Weights of a small GPT-style language model, trained from scratch on English Wikipedia: vocabulary 32000.
MLP neurons of a small language model. Each row is named by its layer, matrix (up: input weights; down: output weights) and neuron, and shows model dimensions 256-511. Each number is 128 + 24 x the weight over its row's rms, rounded and kept within 0 to 255. Numbers have three digits each.
After each neuron's rows, "fires on" lists the tokens most often at its 100 highest values on Wikipedia text that the model never trained on.

L9.up800:137143112128149149121160095076134118098144114134115115120119096137123101153177129160176145150105113107164114162108113142117144142094128106108141133115159173110139103160100066088147122131140125142138087142118166109100137145120109115151140172109127137147143102158150132163119094121097111111154111124156142165123135119143133093117114131158147077098098144136068124122110142177161151102136134144191109147121178120160124137127105072163150112174146135191098115099051143150193158127107120153127117137191155141153138127151103168167123087132114134102148086136154137126183091165147153119112101149109117158147138133153163079132091113133127131115121156135120120142108101142140133101153096141137162158114117155071107109122142135141109097108140117084124139156111096122135145123121126
L9.down800:142125112171106115127121145165140100108149148117160116131126131131106135098116160104131113141096136136120112075123153166131152100135088186131114105146161116169122149173113081181117119128088082125135148118150110098084158143091138115130116110135121146153133107110102117094122169124114142165117132158122080088108096121117110119114146133117115126115128136146155148149128123080126134142128104118087143097138114122135135117107114163135142114116164146095183086160147121139136061135145121137152094095099119115054149099146160108143110146112125159143131162137166102130095111090091136140095116103132165091118126149144062160158131110113092142155146137109150139117150107072158125137121101144129156083117143086161109159086084107145122150104138126139112097139145182133125112131144123
fires on: " of", " in", " from", " a"

L9.up1731:144158092091111100166102123149105126099140096151125147109103141159115126118133105129155141150133103107111114167087171113153111087136111135178071083128107139147151123100116115134129137134150163121115118123132121166114117143143145113070149116165152140141135123110117141153107168141167088152158128142158154123168136116099165136125119143081132153122145133174101116102126125160112124119129132127152099116077126170122130175175132173109113132115137110102150102112077129133136101122136155137140140151159146124139116099150106147117179144174124120112157161109116174115104093126087160101176108130113093098147125127081105149113146128148146146154038106158167092148111111116088142149124133121077089123146160122080126148102143116132142150118156131123159143127148173129106139120115164
L9.down1731:152121152159093121151102100124159122126132179106105135129122133083126149110094054143106103167118150148092137133092088142137124130115105111138144134098162079111120149149093106122127111115157129124113136126108147148155199132133110095152089124176121108137130128144094160111166141096093122133120164120115157198129156139115129100111131101135119135118110139113151095136139097152115164160153089113141118115106082134119140103123111136116138130132137130178153156121144159156131147115118116165095135130182155116136127144130109089069135119117139151130156129142080176124146136110143079138133174109151144135185112098116101177102123151103141134167127100071083162175123122114129123158096166126125162141175167168120114148098114122114137155080138129121121103152118106113154135139130138
fires on: "\n", " |", " (", "'", " ", " '"

L10.up1419:129115105093147147159116146126108137112131108151155121161136137161126143131158099115103112098126118129117079119135156113135134108161130106097126155175137143128100146133135153188126148108130153128117093116084117112169126114138111170118179126143149137115140122125109095124154088166156169161171116112112138132079114121162096135128130148148126122090115152150134165121126114126169135080080121139101086139124139140131123126122147142118115133076091125129134065097171156156131150126115122167155146091082141079064176120145136106104158122108147146118095145112128134156121074132097093138168163166125131121119148119173117097160109158134164121135103142129094137111106127150123110106124149153111145119144104087128108110112159119131113153118121146137104138128103145171120107130122126
L10.down1419:166138129161140177137140113130119142159096132141128088154148117150175201131144112149136113121153090142121124107125077166130155142116138136158120124096083122132086109129142129148107114087146132101118166094193113104145053132144086141129130114112118136114178122121095133157089138092099134110120096139136090132121114113104132121126060155116160088149127133147105118131101106124128141104124111151095119137121121141152183120085147148129114123156103140135091146158137141095125137133115087114151111129129135153116092135097126138162150123136114144114106104132149136127156153135110152139075128131160137136115105110115113180111105116171117144125152046115100108153115164120118132108098157101144087145131160103081151086126130119114149108111093128113111118161150151134192139117135139
fires on: " the", "s", " first", " 2002", "a", " his"

L10.up54:112195129147110164149132100118138141133130115123127111082163136125140111112133080156139134132122176123146076113094160110183130139063121118137114100133113146135161110133115033096105101117103102102120121138112120127134153159127103098165146135136124150143108125110118141123167110150091152121139123112127121101184137096133158120118091094140151145112121115122143111121116148090091139131152122164134174107083125132150134067131153114148091137133185107128143160090132101135118160110160110135127125128126173132135140110097188100142141116119116113153157116134151119110127108134137136125158122103093105156142150194128132102149103152171136140119127174156111111096155135143140137159117130211135116143167114129160144106112130162141104150109111100108111109147106134127149144145110115
L10.down54:160142137094124162161152142109128120135116123148078105130096159141134144118103147140159122110121132160135176139140152165150108100158190145149096117208120153122125102133165142128113117120153146096115140129138130125132109101097154120113145106132094113127135116108097133118157168146149149159107121160137109095135088154141089087107126096094144145145123120149140129099135080138118146153153123138184140151081163116136113163120141153168131118110140127180119133119127133149133078137107126117099122120119131110144107114129102170147121134166106099084134160119121153138146165120099140180106144148090090117093128158108126122086138119117153136174132184109164139155129091131083121135130141123132149115132099117123099097122097176155150142148116086135116124134152125112075118105156093
fires on: " in", " of", "'", " on", " to"

L9.up2006:130137095082129094089122095138136115108138135141122144079136148127118129149152116114124110124102117100150149126110175147124108116121120082124151121112129147101138100129129111148117109111127148107151141139095109133113186166130132084124182173103122141103099089112124198130111145127102152130146136142132146134137136139168119124115116114118169159133135149163122141119104097115133171126180179117121110122164181111161090105171109157159162148121146126124120078102129094152143177124160092136130119143134155203178138082153183158134144126158097106111109095076139128170129158151140181104136141134165123132114157157147134140104114156160128094129109141148145078099145073186138106137139094131160114140091147146138108132152116124134158200119117090113114121160085150129168116133114123
L9.down2006:145153091133132097161121165095103144097143181117117155101087087183175106107074149140113108099135189149150093145172109101117152135142135143158146105133124117088108101144141115099109141109156098118140092147161080141156191103113142141152151102136130132125144140100132137101154098153119068103126135137142110122132091105160093129134178177118135142132165084099127142142104135126142160136174124156138141093139138128146144149123133181151113136141103151096163131120140119123123137120113165097134102148153137113158137177148115141118132143137142114101134159164133119089129092124129119163121146120118117094113126129113090132099131173126103113149134151132112176148182124090172151144131139107125153094114136152132115139136126138119111077121163118155152104073160129129113171156113087
fires on: " at", " of", " from", " to", " in"

L9.up1968:103135118130143108092130102117145119130176098145108131140153144114113146118116115114099123102097099111174141126113114119113102120168121166098141141163091123104120168143127131138153091150130122132129130134115094183163144154147100089135163108151090105135101141136136145145075068136139143127072122154167089101123151179116149115112121146121163121070144122103150099159105092093159083085141166148146159100188157106125162138115133116074123124151085141187112175133125130163133132129136113119169146139158087131123114131130146116103127150142112133101171121180169102111151153125137091150137155108088114161136128148115106116105154105099115089107182119157068133141119135127127117129139084128159127161104131135153160144109173145151133145164140157168139186167160120144145143137118148
L9.down1968:140163139111116127158158138117122160126168139110111151123172152110132138093148121132119112160145093127124129127123145166143107171109117175077186126163134180128152127121116123102099082145186150146135095158083132130105131147131106123112146078106145107131140134085133083165147117150117092129128168109112122191142155180108173136093108118103141125141131163138113122132139146144095093097103141174125140188155129122103126076127146154132136129105141111126083069141172090152142150125162151140146121128142119096128151101106133142116113129081093158181115143098117148174112150130180136121135140132157126122106109127132160186161079146153132152154121127144116131146166112094163104127157089112111131144125129124105157090115120136107078123100086158120132101131160124079080111124136129
fires on: " |", ".", " on"

L9.up1794:099122105101092139145115137130118138070126127125151145151113143074074138149099113131120077120177126123118097113128119090126132116169133119082149142149107097103141143101153166123143104133159194082100093128125122144146122103105116139156112128117128110115108145124156107139166083100124157168123095156171104133133127170106141169105131179140116118148192112113116115114113104129141119144125109123107139114138157106094138127150128144144082116134136102112132109160138118161123120141119144140134137106153123118133126138122137114126137138093129083096177122131150121123116097099108137107123149171133099073149095130119058131135103142190138144115101084171137127113141130134118146134153136118115138149077124120117129079108155155111081185085136158139115154143139076167145128135137159
L9.down1794:136125125120111100108136141142107097139120158131112156101104149129091147135118109128134121154128140105089100121142141118125114186171100144130141167094148143130173108127137142182079142111148139123134121141132162121133119116126138105148160139136157107112129139149134120169108127149147144140164161148099136181135108128091117143091149128142093149107094127145125172124110173209115131190142084109124140085138158130137142132162153094088147089131125129110118123128113143079104120079146136136140140106077105114109129125114094115134111114117176103112153141155083144132169111155148170144113169158140152112112120100143125095160122152140186122107087187100139141143151105133112149131164126099137142119153153155111129138163075134170126150198132134191125120124151146127125091121103123
fires on: " the", "s", " My", " my", "My", " their"

L10.up37:133143091139131113165107106168126135146102152139161166062154115117133128167121111141115115121149120097119088122068125108134107140104091084158117107163125134155123108108091165147141118117130117147142136120163102148133154133140125107111151157121147113083156139143136140115170099150099122100108128143163107155129114143117180100097102115117181172135131132116129140155128109129093170123129134155091062087120096138133112179144132108137112150118129137091123124076156132095114150101135104148147141113126093196099125128100092146098119119147122101144154166107166110122140086105076110109144166083130105103125123138116138187131160123086142163118091101069138077090121078113108106125142148122138127160124183156081134136141091156107148127127164118147086120156122124158160127094109166
L10.down37:146142137121144122098147143092157134182174132140097098164110111161161136140115095141100123120145149129103121131147133143123145144121099124118125126086167147139134159127100155103145085111122146125135144145098131140131196144112127103088059116165159142156132144096132153143097125125121118141104151120072143158105105100128121119140111107133094134129158127156166107088109114099119105131159092083164133122125132102113136110126170153089176111154114131149151181096110131117152108092082113113160087104183155067100112112156132118092133109115128177106081123107157109111093119123110144136156151127154127084117105090175111087121083142128129120170116119126120168103114175109138175130130090149130135064129096130130108125119132131132171122140131125132155109179107134110176144152161126
fires on: " ", "-", " ("

L10.up79:130132117123126144148146126145132157122098138109099152117111104093163142096125147117131119109105120150100129125082142114140116110083155116109110114118079120131115099142140110113135124095193148171172135134144088104119116117146179133123141132132100125110087105144115130153125118131132135177139113112121121170115105124167129096105126105115141193121150164152159118129121111097098088117137150121081135133140162143142119151113077154126164133088107121158157111115103131151145147154100140116136144135116121077158172128095118163105121143144142135172142191119129114113121134102094168131118149179134125160117114137164138124098165139176137110155123126141091098159105172132115116135132123146130146161113103141110099128112132086111119117096088141103150128133150109145111120106140160
L10.down79:127184170129155157114120119124128129114132096117164130145127132104146099118090077124143146157167136135108081115131138143126141120131145084162140105196138157083138133168157225143156118131070105133146124114132179123116064128128104129104120111116115120074090103144098148104085114152095080101158143139133097152113131151115155131109124116105132099113102120154110105130144154147140137142137092165120158089129163119154138137108090127131108119105114115106100164104132134145116125128143138112155130124116149115096151112124132107123111148162068121127123168098110139075145096132133149087155133113138171140110166163125139136138103168146112125112134134103135178074103115117120136143111122121128102179128091155134153096133105134116093144101171147169142122139179142089117113145110144
fires on: " of", " |", " on", " the", "mine"

L10.up912:138059115166115160111118093119108091113124103134090151131113125125130129120139126105120129105076106140106113109141139165155160139151136142108105139135139157129144103121156117080136129140142137113135140120118075140129136122087080119147139148155131132109162106110147098095095126124116099142149104189122156111172099087131144156119121133117115113130158106136096082125113161150162120124088133098142136123116134148122167145100168140109119133141138105121124096179133128124098120152180091103074148141140148131100104140149110124146168125117139126153111153122130110104118117130085139093142137146128130120144151129144093115124105112137161103149086123181143147107143088122107126094158131141099117124090138104099156108135128136118111171130128118115105127120139093167161113131095125
L10.down912:147099090089125111147085168128122145133198110109126115084165155138096131105110055113130105090179133112115102155098089123159161117136120102159130152109102079129140088154134136119133127119134134121140158122123131146098176174135104150152106125092068110088120103144153134116147126152122104149096082155110113065124141140141124105119128134161110149097151124103130141087154166114121127140135106107128160089116093105141106109136141102090147073134158140170115139118113139133080129161154130182122111146127160160143121148110126123088154119151105101115161165112139144128131126125113126098149103120090124121145147134092116150134150113095123093157118128118123141157149125134089148129136109127117133120169129120109107145108124143159164129111118105150162094170109159146109115164165112
fires on: " an", " re", " An", "-", "'"

L10.up406:123129133149116127117114096177123041150143123127148135107147159106137115127105109096151149141113123163142135157125113141158137136105119102142135133170093146111157138134119110119096118136117120103144121116063141150110182148095125124131141120104149121161104110118124162091111129152120116113166145122094131101146080141157154093072147154119108177131138165108130105096134113125092132163145143170121061112150154138199121100136114134077084129107178123143159117148130136129146145128086133130133074120080192152133118137081147171169146152167130098148132118118132122164173138146106101162136146135108135105117154164123148109063115139147140151152125159161137073139130057090137119142138153130111127137087111152139143092145130122122095175073160157163119133138126137140113131075168079
L10.down406:114138102105117155142143118131153150106109134096104080141102149125178138139139089185117108118111159121140127147153100149139104144146126128130103134088148113103117123096108148153123119074165149121150133155161120123085175106122140102120142096133172147115158118098101189140140152129140148116159124137139138097163101052105093133135119157147123131150174132126151164146125140131115155126149132150116135135128165115111120155145112148090176119161125115160162133109145134126136085132109168123119112131141159119102120161134081128098105109111137141093166128111123106136131154137122156100087154152171109150122151102153094118161161112109167110155119112115124160128140127161112139136149127139127154117157132100131108093097087147140128094163134126155164107103146097139168177117143125
fires on: " to", " in", " as", ":", ","

L10.up892:134144139154133118167160127164147113118129108131144172133158134133134131119126115084118154175096154149124132100141178133123120091160141152144146132106115120120070141128117131129123114119136179113133160113143103140161173127108126077113124112085071091137100101126084125145134152096143099103139139090123102129158099131117137134092104080122118097080123166158122076134142158120129138096085153101116164137079098105139130123072124162094145130127148127101133100134150121111118091135088113087143144196170168096117119158146153139155135146142114120124109107129120149115095133145137123170136103114112127171090122131154113119128153099117150164099102180126133104121151115133153089096084136135114119097179141092202130116109186151139093136121127138138075112113119113063116131135102135
L10.down892:142160115145126101145131153143126153094180118139149108109080144145105140119123113079125107119121160127116148130079124142143154129132144116113195084095118141156143121128144168138138129062104129090118158155137153129109071100137135073097094083120111094098107120175141153120145127141151138131083141101138135121130111111102148131135148157117154112130108113116145113166107084110090132150113094139128140170132085108169150125079144111183135135130146116138182142144159148068151121112123135153173154139098123169130137141137124085126123114143138079165134127115146109112105144113140149101112124161150133114128108134159082153131154142154152115159137142114182150103183121132133141124089118107145160135184160130133111102101113111118108140116166138140139112145154116167128130122114146
fires on: " (", " ", " as"

L9.up550:104153113112165119127172110112106119099137109159136155105119138148098118140156069154119116139139150103141110132120077096090121117108138097121144158131105094121133164200124172175144150128143133179080116115138113117133063118114134146154160151095087111099108100169154083113141152106122089114079161092127154192147154150136140115116145118167128139161121090146160071155071159139130130111169171136143147128065140128122097156184095086142158111118129092124131108119107107100144152156142119143154142131109125134085141148105110135126166097138101164135120151139155129141152159144148165150134114160115130139146122139131131085161170122120165124109140122178139164143114127137136125142113088159093129140134122110123137130165101121099125171092126097133140096114122180138140147144124137
L9.down550:117134107104135131098143119131134139122145130147123104120117119145138119135176078126076122094124138122137178129111109128098106160134164141130141147114147136116126108110131203110136135143142115147118156156166117111104049112163063194103155132123129115130106152145118173147128143109160094088091151106103139255099123141143138102098100138130104151167139159135143127158159085095135131103155149114157137143105131113136159074174116135151126140138106122098104163117076152131145138127164158144124121157104147105112093124118147120099129143142125135158111170146172100148120140125101121089131128136121129129091090118162137096145175125122131093133123105133135149124161116137119121151116113112124106130152163147087097077168091151084136118131100106096141097106136151150149123121143097
fires on: " an"

L10.up882:097113141163121092151134110132095135150126121183115144109099118175098113126098124181106133122149119103145106111132118183085120120133123114129104162135104141128123130147132132121140191158142127149129117120085127143167120146105129150146121109107116099130127093126144120118115137118135092124118145109141117128110165133123148116088101115120148147121136102163117102127131164133156136129161163162172117147093194146126113099109119111145190094129128134142138099102075105148137130143174162123128124085117154169119141136132097111103122152157109134113155097145135125139163123125119168126153095126111149141160135133121112123151102154124169171112140141181116157131141105109160128107127138106121137105101166151112149120153096177087143131114139099150142171137141166076149094148130122
L10.down882:098144125123114110119155100113113159101091137081132144123152111093122137152135148172159102129133119127120166159146115076137139126147121146105159121096145097123161151089134147092114118125154152077142132141096115107104112109163131136126099144094110119118159134133164090127150115155158136137147151154140127115123145171134080139136103113157134104127105136126117135101076096112089099119140118177120091135128126134137166106152094158160180141129150082091104129111147133122125102156152116179129128145119130143136108120082139108136126118133135106121121116111155132126124126142146139140083116153100120162155132119119170106133109114096142118105144142121190169158093149158117151106118122126120104100153112104119153096144122118099139096147117138086102162131115155095160133099148175
fires on: " an", " in", " is", " of", " can"

L9.up1418:091133096147098164146135170133156143093083133167120141162132167148099090132152133120118106139092168112133110105129131126159123115134155120110117153114133117140115124096109151135124136103122130119111139115125126134118123156096146141158129141150099109149118155132124129152123137102125070139145131122127174094155128127109160117102127120139149096086116112119078109168127106115139166142137096117125129152152106136132122156132146165113118125167161117117114138178123096121095157098174161138091177133152078113126078130159156088149117125134122115121170120105084091112127123115118118142139147131117198095167157163126106168133110118127115108141074139120124142141102146148159108156147118131169083091123135107124158141147148149180151127098138154145083094140116112104152110182163110
L9.down1418:121147117137139136137159158134072114149116134114109127108122150085116149128103158160134122152201119172187112130131143146126159136099127143122184125191091105119112096135141160153201078137156129126088103125117141125102075111131105162149134104102081155140124097136140152074145117134084152153087148091099107089124154130118132118165117131129095112088152137127145174120101129154128101149127152135116132135127144133166127131159085115155115163075083141148102117128107149078152098143132133117138118112156154145077147105132135154084150104100129134134120159094146160154169127129099147108087134095123143114115098145135125122107154138093118103116100127142136131152173119093200156136096107115111130133139114112088129126148122106111093077129159140160137132158163130107113135095123143
fires on: "'", " responsible"

L10.up730:144103134128141156137109161147141164104138157141125162115091090113124152105137093122140170110128146087105127151125112102158159134101097112095090113117130116157102141131118115136111105100138137127119161144132152152148147069125132155147096124126104141117114110154097134156117087124132145143153112144093142086140113113146151157104092144159138118141120077164107117153139142143097171140147076117101151097136106184112108160090087142131093140141156119119143119108115112124170160094095120120135107140136151055112097158131101143057108117098082108135111109097180123143114133169114151097081117131110136126111148119121115135121177118128100126166094095178145131142133134104107122083100122084110133137163117115189086141108163105120079097086132137141133157118140137113189100077135116
L10.down730:130153148102105103092124166149111151107122168126134085142110133103136103174149067119098169090089140095141111115159141137139088105127136095131117154103144086114107094116151124143119104086136155112100158133120166101094088142138154127100097117094158124099117158143132124157125113201163136144144109104123103097112123129158137092115125160096096118128182125163131108128142145095129108112177122125148135162182123096129141108124182148098113138121101092108152126144120072118160117078093154124139131089121123126175131119143150110166074121167145106112124095107147121130137137124131137156122106135101114177112105141174114115145094144108135141167141152113149140110159130152138142101110089125139090135093104147162166130138120152149155114120066137119101133124109174146179079135125136
fires on: " 2", " 1"

L10.up1621:095142182113119136166137127125155101139179166115120112117138140129132141124127146148117141136122075130091095066112141136128121086125166101150135090108127155083120138137149086151141114116123099160112131142123113157147140138094113105130120099157139084111117117131147114172114137113118102111120081110112055134137109090118173123120137166109148135141136131126126115133125101137153100116129124111147092119120148111146126129138124106127166099084157122142086115134179158127132141112123065158143163144152156087103148143144145140144137103152091110116106136177130149093113101108127115089167098146115136122097151128125145128125084120122107168102117164144152105161139134122136121135196156127091175110095128141108132139155129127146125159131152142150105125159064105105128135088073130
L10.down1621:157186131103151141099116150150167150080067126138116109165142134135127120109118168123137146180116181144157155139140115107130106158136164162116122122153116162080125139116117095095157111101103139123108126151138115152138156163090102111142159157080120157117158140161074109139160120156146121082093069104137125103118119141126093119154160104170135122137116099161111113154128130176079152118092140123109106166137169111127097121129128133161153119159138108137128103118105100153132128131127117111169121161157115114148130128137114157121129119150143083077109135128114099136152098098131100169096131191140119162134109188088093150113155147140083141109123164138115127143110137138179129156135114084117167126127140117133127166137130164143134116123147119130099141138152118170096123132150124
fires on: " a", " of", " into", " the", " as"

L10.up46:135141123098125132117088111146181156168132121122166081083133122138138143134150083147152126143119098149132140099147127108128135126071131120135140128144083109146142114122129135164109109094107112134119135094094098166140068145078117146126180132114079090140166130140112083082099162119113122107123148136103165148136139137136146137101119132093164158133101131163118123110111107132115144141156145142127096125100160168109152100148135131118147085092119119102128157108094154133128087158157099149174163183124147115108148107091159153097099142181116090155132073148113131130138150141130101151163122132124095085123140139098096110153130110123150118135129151126126144109166088126160120158151164138140136150133155106131173080121093107129121136138164111114162128144125129087123117132104138
L10.down46:102133142103122131109117152130165160132173158150102140124121116128107094138092169111098106108139082141117177128111171128114084117121109141097131149147148071137116162088141167087119105121143151156110111106143122096080185147113131092127139122160126119097120134156106119129138177111148186099136124124076099158111137151077142141116134160137119135084108082103129155111124124116130108132149111101127131080117077117151092112144111113105119160120105120140166114126099172165193138164132124109116140065124157071122119138106140114150096099146132125114143128171166150117143157158153083137148099104138138128107126113142101155114125088101139141088122145144124140118184114132131130157154147129126146104116123133094147154134142151150114142135097107111117178144124131103138121123130136
fires on: " an", " first"

L10.up432:108108118156148140165110139139143175093105134112179084120111095140079176129114092159127112130140138121122101118159102130107156129081141133121109143088161150167122133118155104104135131109174142151176098114150108131157131091121152131119146089118102123101124165143124113092136137124146154127139123158101158129115147126118094109176132113110109142164092097136126133146110133130103138146131108181109110158160163136144153168111137136105151135110182096139127124146115104095158128113142119106107137159139115144136141122057118129061139112158154131130145135097186143106162108115125148155113115145116096128109144160156148120164150123148112102162161179174137116085138100164134151124085131121138145131100119106116112095075119064110151110116174156178092153124147132149152111123136112
L10.down432:100137137118121107118168112122123180105098097136110150112078146090155114132148066145132137137107147173101126137113114114158118100151110102135133114103171157119151114134154171158134132128110131124117104110139134122129134135136114113116129094130105113127130189141109114169137134162148176132183145110122102093105109092146099114118124116101129159133096137115140128118145165116143113127138109121124148062151112147101128076147107138110136139127137119117177143130123115102205135158134127137148120161111121130141131123113128203081123129131144117121093128123141098132185158129112158105097119129085110115118177118147123111145168119144132118110128119118115124127128144125147138119096111146137162123102126133109140082110168144121126101116114108142098140141133157130121124117126132
fires on: " 1", " However", " 2", " fact", " addition"

L9.up1912:149108186150139114167142139129095138151098180085136138122155117164124145062150120114120112108152120128125126131178102161135153135129135108170107102100101101111119117129139126142131135098143174113142112125187156141138133097150155120124143126193102113096109108071162134151149136098140106176142125066139129156069098128174192134110116124119120134129118119109134093103126098147122147101142089110120130108142117138142111168144113115103179097155154133139126115103130157095145143123131083130177113178114135127125123153110113166112149176171085105142136129100121149120135123124145137120088145109109137136165178112115138137147109172120106119140154144144159116111106183116146117106187121129152125161138142098130116143155156074124123125095083169140161136097128156135097131123146090
L9.down1912:112120102148124145093130126134141096105146128114124098162088144135104144148129128130112125088109129151151170132142152116144135120124092102122134155129104098105067138126115167140140191093129103124167157166112165104128093153106099142149164133137103171104117165156128136134120114151149123129090126141117116154127136107119099113104188090135104156098107123165105149093128130128153157173070132173108121144133159123105167136125148146109109115154113123101131154148145173103114135117137130123138095149145122149120141129108119125148138136109116158091136138155085161127167134157085125152148128142154090108119124119134088128090135140123164160093120170148151167121114160137121136103140113167134159070113184117112121147107140095142114128135127083121070134139132105085142155133121108
fires on: " of", " to", "s", " elected", " |"

L10.up394:115159127150146151128139133092116067153115125128162153116158148152156131134162137110121111126151122130130100077135131127097137132123130138157189072092157140110139114134146098137166126139155148143099105125086133176096128105128143111188165118122102139169107119110126136121164106134113155161114107156176162155141160158132151122109100147109153092104132135135127100104122133148114149119093108101140101158132134098153140136116127087133123141196164141110105138098128130099146154119131110110150167133092160146098134151130076150139129138137103112126126118165123125093137115160127099113138120100116154113124168140119142143123145106131123164098093156158146119139139099126101132114136122140114153111086156153126102125170121120125089166131147105120130103139160121096133125147096160
L10.down394:134124166131139131117155107162152138103104118100107145141115051142153116079103149118164140134154120132116142149149133135166157102170146152111076104137125115126123157119083118151116147125136112071130147120132113141112125140134145125080107110182146119133112152140106149121089152172156113112110128137128145105126135106093058125131140129130116132145107107132143105122099141191116096142104096124123111129125155179101158108129120082112119097095117104108139138141101109168154114114127157109123120141133115097121138096132169117093131131145127115133161129116114168156130202095195150120103135178142130122156164158157112124128116105069131121141133134101091135111088097134146072168124140130112120119156124062159084135104116150145122123129151131079119105140096150122144151098136094
fires on: " a", " in", " as", " A"

L9.up1988:124131110128105124138141088179179160152125109084132117081100116133098101173116138115116142100119114112168152127120112136125112123136109139155163110138120124089130109176149094132121114089117109118103118056106134123092184135155118082089171139169163077130120102118119153146142131101120119150150084132138101108137128113162152133105116119102115133157098079131133100126136109130128143114137170129128158120129170122129165145143117093171125144139107155133098118128152080133141108131099115136108098123134152133147203158128081149150122126130125106145103146097113152114116101122098128115154143133159119095121130155132135071131134138106145128119118104188106098107148089100163120128147117142126129116094126153127145036142123155118103131126135183121114122132093112097136101105123145
L9.down1988:119123126145138122105127149091136128146165126137091125123186141169145142080143144149153163143103162150129135110166143138098139129172152156175121096142143095091149124122103150121131127071123143122163175136171153112105138149081138144169135086139153122087145134092108135178169102163115120135117156154121137147138127097110130119130143115147128122124123091162094098110123153140154117107152131164125115175164177127131142095098136101126135132123157102135145134136117130138155137149125152107179126112130123094165092146132146087119132118127106165104144109150133108150075157166155137105089146119101117137122127150077137109106117148099115165105126134134128143114106103119181092155144103107156160108129107122144127154118114118145128103148129094136101131091155130149128140124123096
fires on: " at", " in", " on", " of", " from", " for"

L9.up864:152162124124117168135131128109118071127131135099135111099157133088132131091152140089141136147162133144115129084126144153107136149132140149165119113130151123135146064131161120161120156163148122144177128134123111105150146105074126133149132109135106134150089143107152096173096125156133134103141131109131148171090070131115121146102161136147168102091121156120118131124130119142102147078134152123170112130124118142123141081090138092140113136097156112061110135150128165107162134069138073163152171113125135133120146107167176155074096132130091116156153125130089177147108148125128103126095126118118129130126128108184130134083122133105113121141132165163171119189152167107098149090160105125123149130107153103110105182150151090132077114146121092117085135134092129127100105118143136
L9.down864:127119149117117143143139116141147119143158129141108140111082110091139105161131167140194085094101161119113114127126122147077120139150074113128102132111140178145116160196161078076148182128114111166140131129115090154152148170138104083148198083132157127114145140104092107141121140125160143128173126125156135126150090146144100119157116132162115165112157117112144115139096106101141124084158117136129141130141114119146136186182091123132134112137121150191099117101117141142098127107100095091122137156144156136102086129110181139096144111113131143190125131135116114143111159112144104133081117122094179130116136109104118141141168104156125118108120147101123077151140110142113142113110159147120124117128127095125166129143128163139133117134146097138127100118120098127155129145102143
fires on: " as", " a", " considered", " such", " to", " like"

L10.up1954:102116131127103143140132115097156134114148124137164138124165140144108146093089132102142118147103147133165141105143137109139130145151146130114127140147131125115114134137089059149146088118106156085131100099118110131097141169078093108121144095143173085125134136102111138146117118112148116139114124121160110067093149148129120139124098115103132171093101098107134159134111162112109116108188133136115145106147110089141135157121125131160146147089130110134111131131143122106133110145132101106161090110172121136179180096163109173076150125120116097143128098167137125111145101103067103089159140140101119133145148155107128084168106094077126104106116125159115115125134145094124094138151077113133115146097133125111137150158133110125107131136160134162127110133103086137145124191115100
L10.down1954:123145131158124118108139111111157124136119165106127126148140134162135155109098117167127130137170138117164136105120173131133134111133169184141135132114141099093146108103099108105146125102120113164123163143120151131092089117116172158145096117121167085129131113118121166121143134105152136114091127126165137072140126160129119100122105137144081102081076140156141066118128109109151130120112142128133096129160117119121105116092139090150090133162142104110112141109145120125124141144161128148118130156149121138163155148127118114166118161142147123105125157117136122142142123144145148110119151111134116126132064131104131112148125127124101159109161159148076113131158153144143079137112140099071106146102101168141120146089140140149127164154105130137106087121101155173114100113146131
fires on: " in", " of", " from", " on"

L9.up1235:110137164109132146120134113115162122173170148147125118104110150154187159176145116076051166131120164152135133093129143157142111105146166147108111105107119109118158148140107139117107091135147090116159142113126132100135206099129142122165134150091110115151098090154160097127133148111093135125121139140185100149179122158097115098139124080132113129117124118152133137162144132128139129112150177142114120132107156108144142179103133105131123114122116119088072094124119134152128132128127116087157121139177181092145129152147075115118118121100143106099142127114147126149123131162161132115064077181149119137112113121126142110113131123138126152128113152128095102128146126083128181123120119121145107122118144132112113098167132107149111153144153131146115152130145114097125150129141143
L9.down1235:154096122155167137120116106135161092182083136099111108148164165108151096177128063118101121141153151156155090128141101130140125103153101106122108103129119150136123130124130153127181106136098206138126066137138111084120169137144140117144088184135141107128149168071123141122091097115108134131151134137088124093089137118088130136100111198164174165120156097132107126122131132113125140123133127119083116134099155107148120140126147138131100130122147117120110146135114103123092139117083111128117186125120124123109107103128152137119094110159122160090118116133112111093137125152124106100161131075107134141167121101158177143121172123088104129123127131145131112165112105182125091123129167102113135149136107152143118105113148158119083135087138168111094140138138133132107131108106103
fires on: " ", " didn"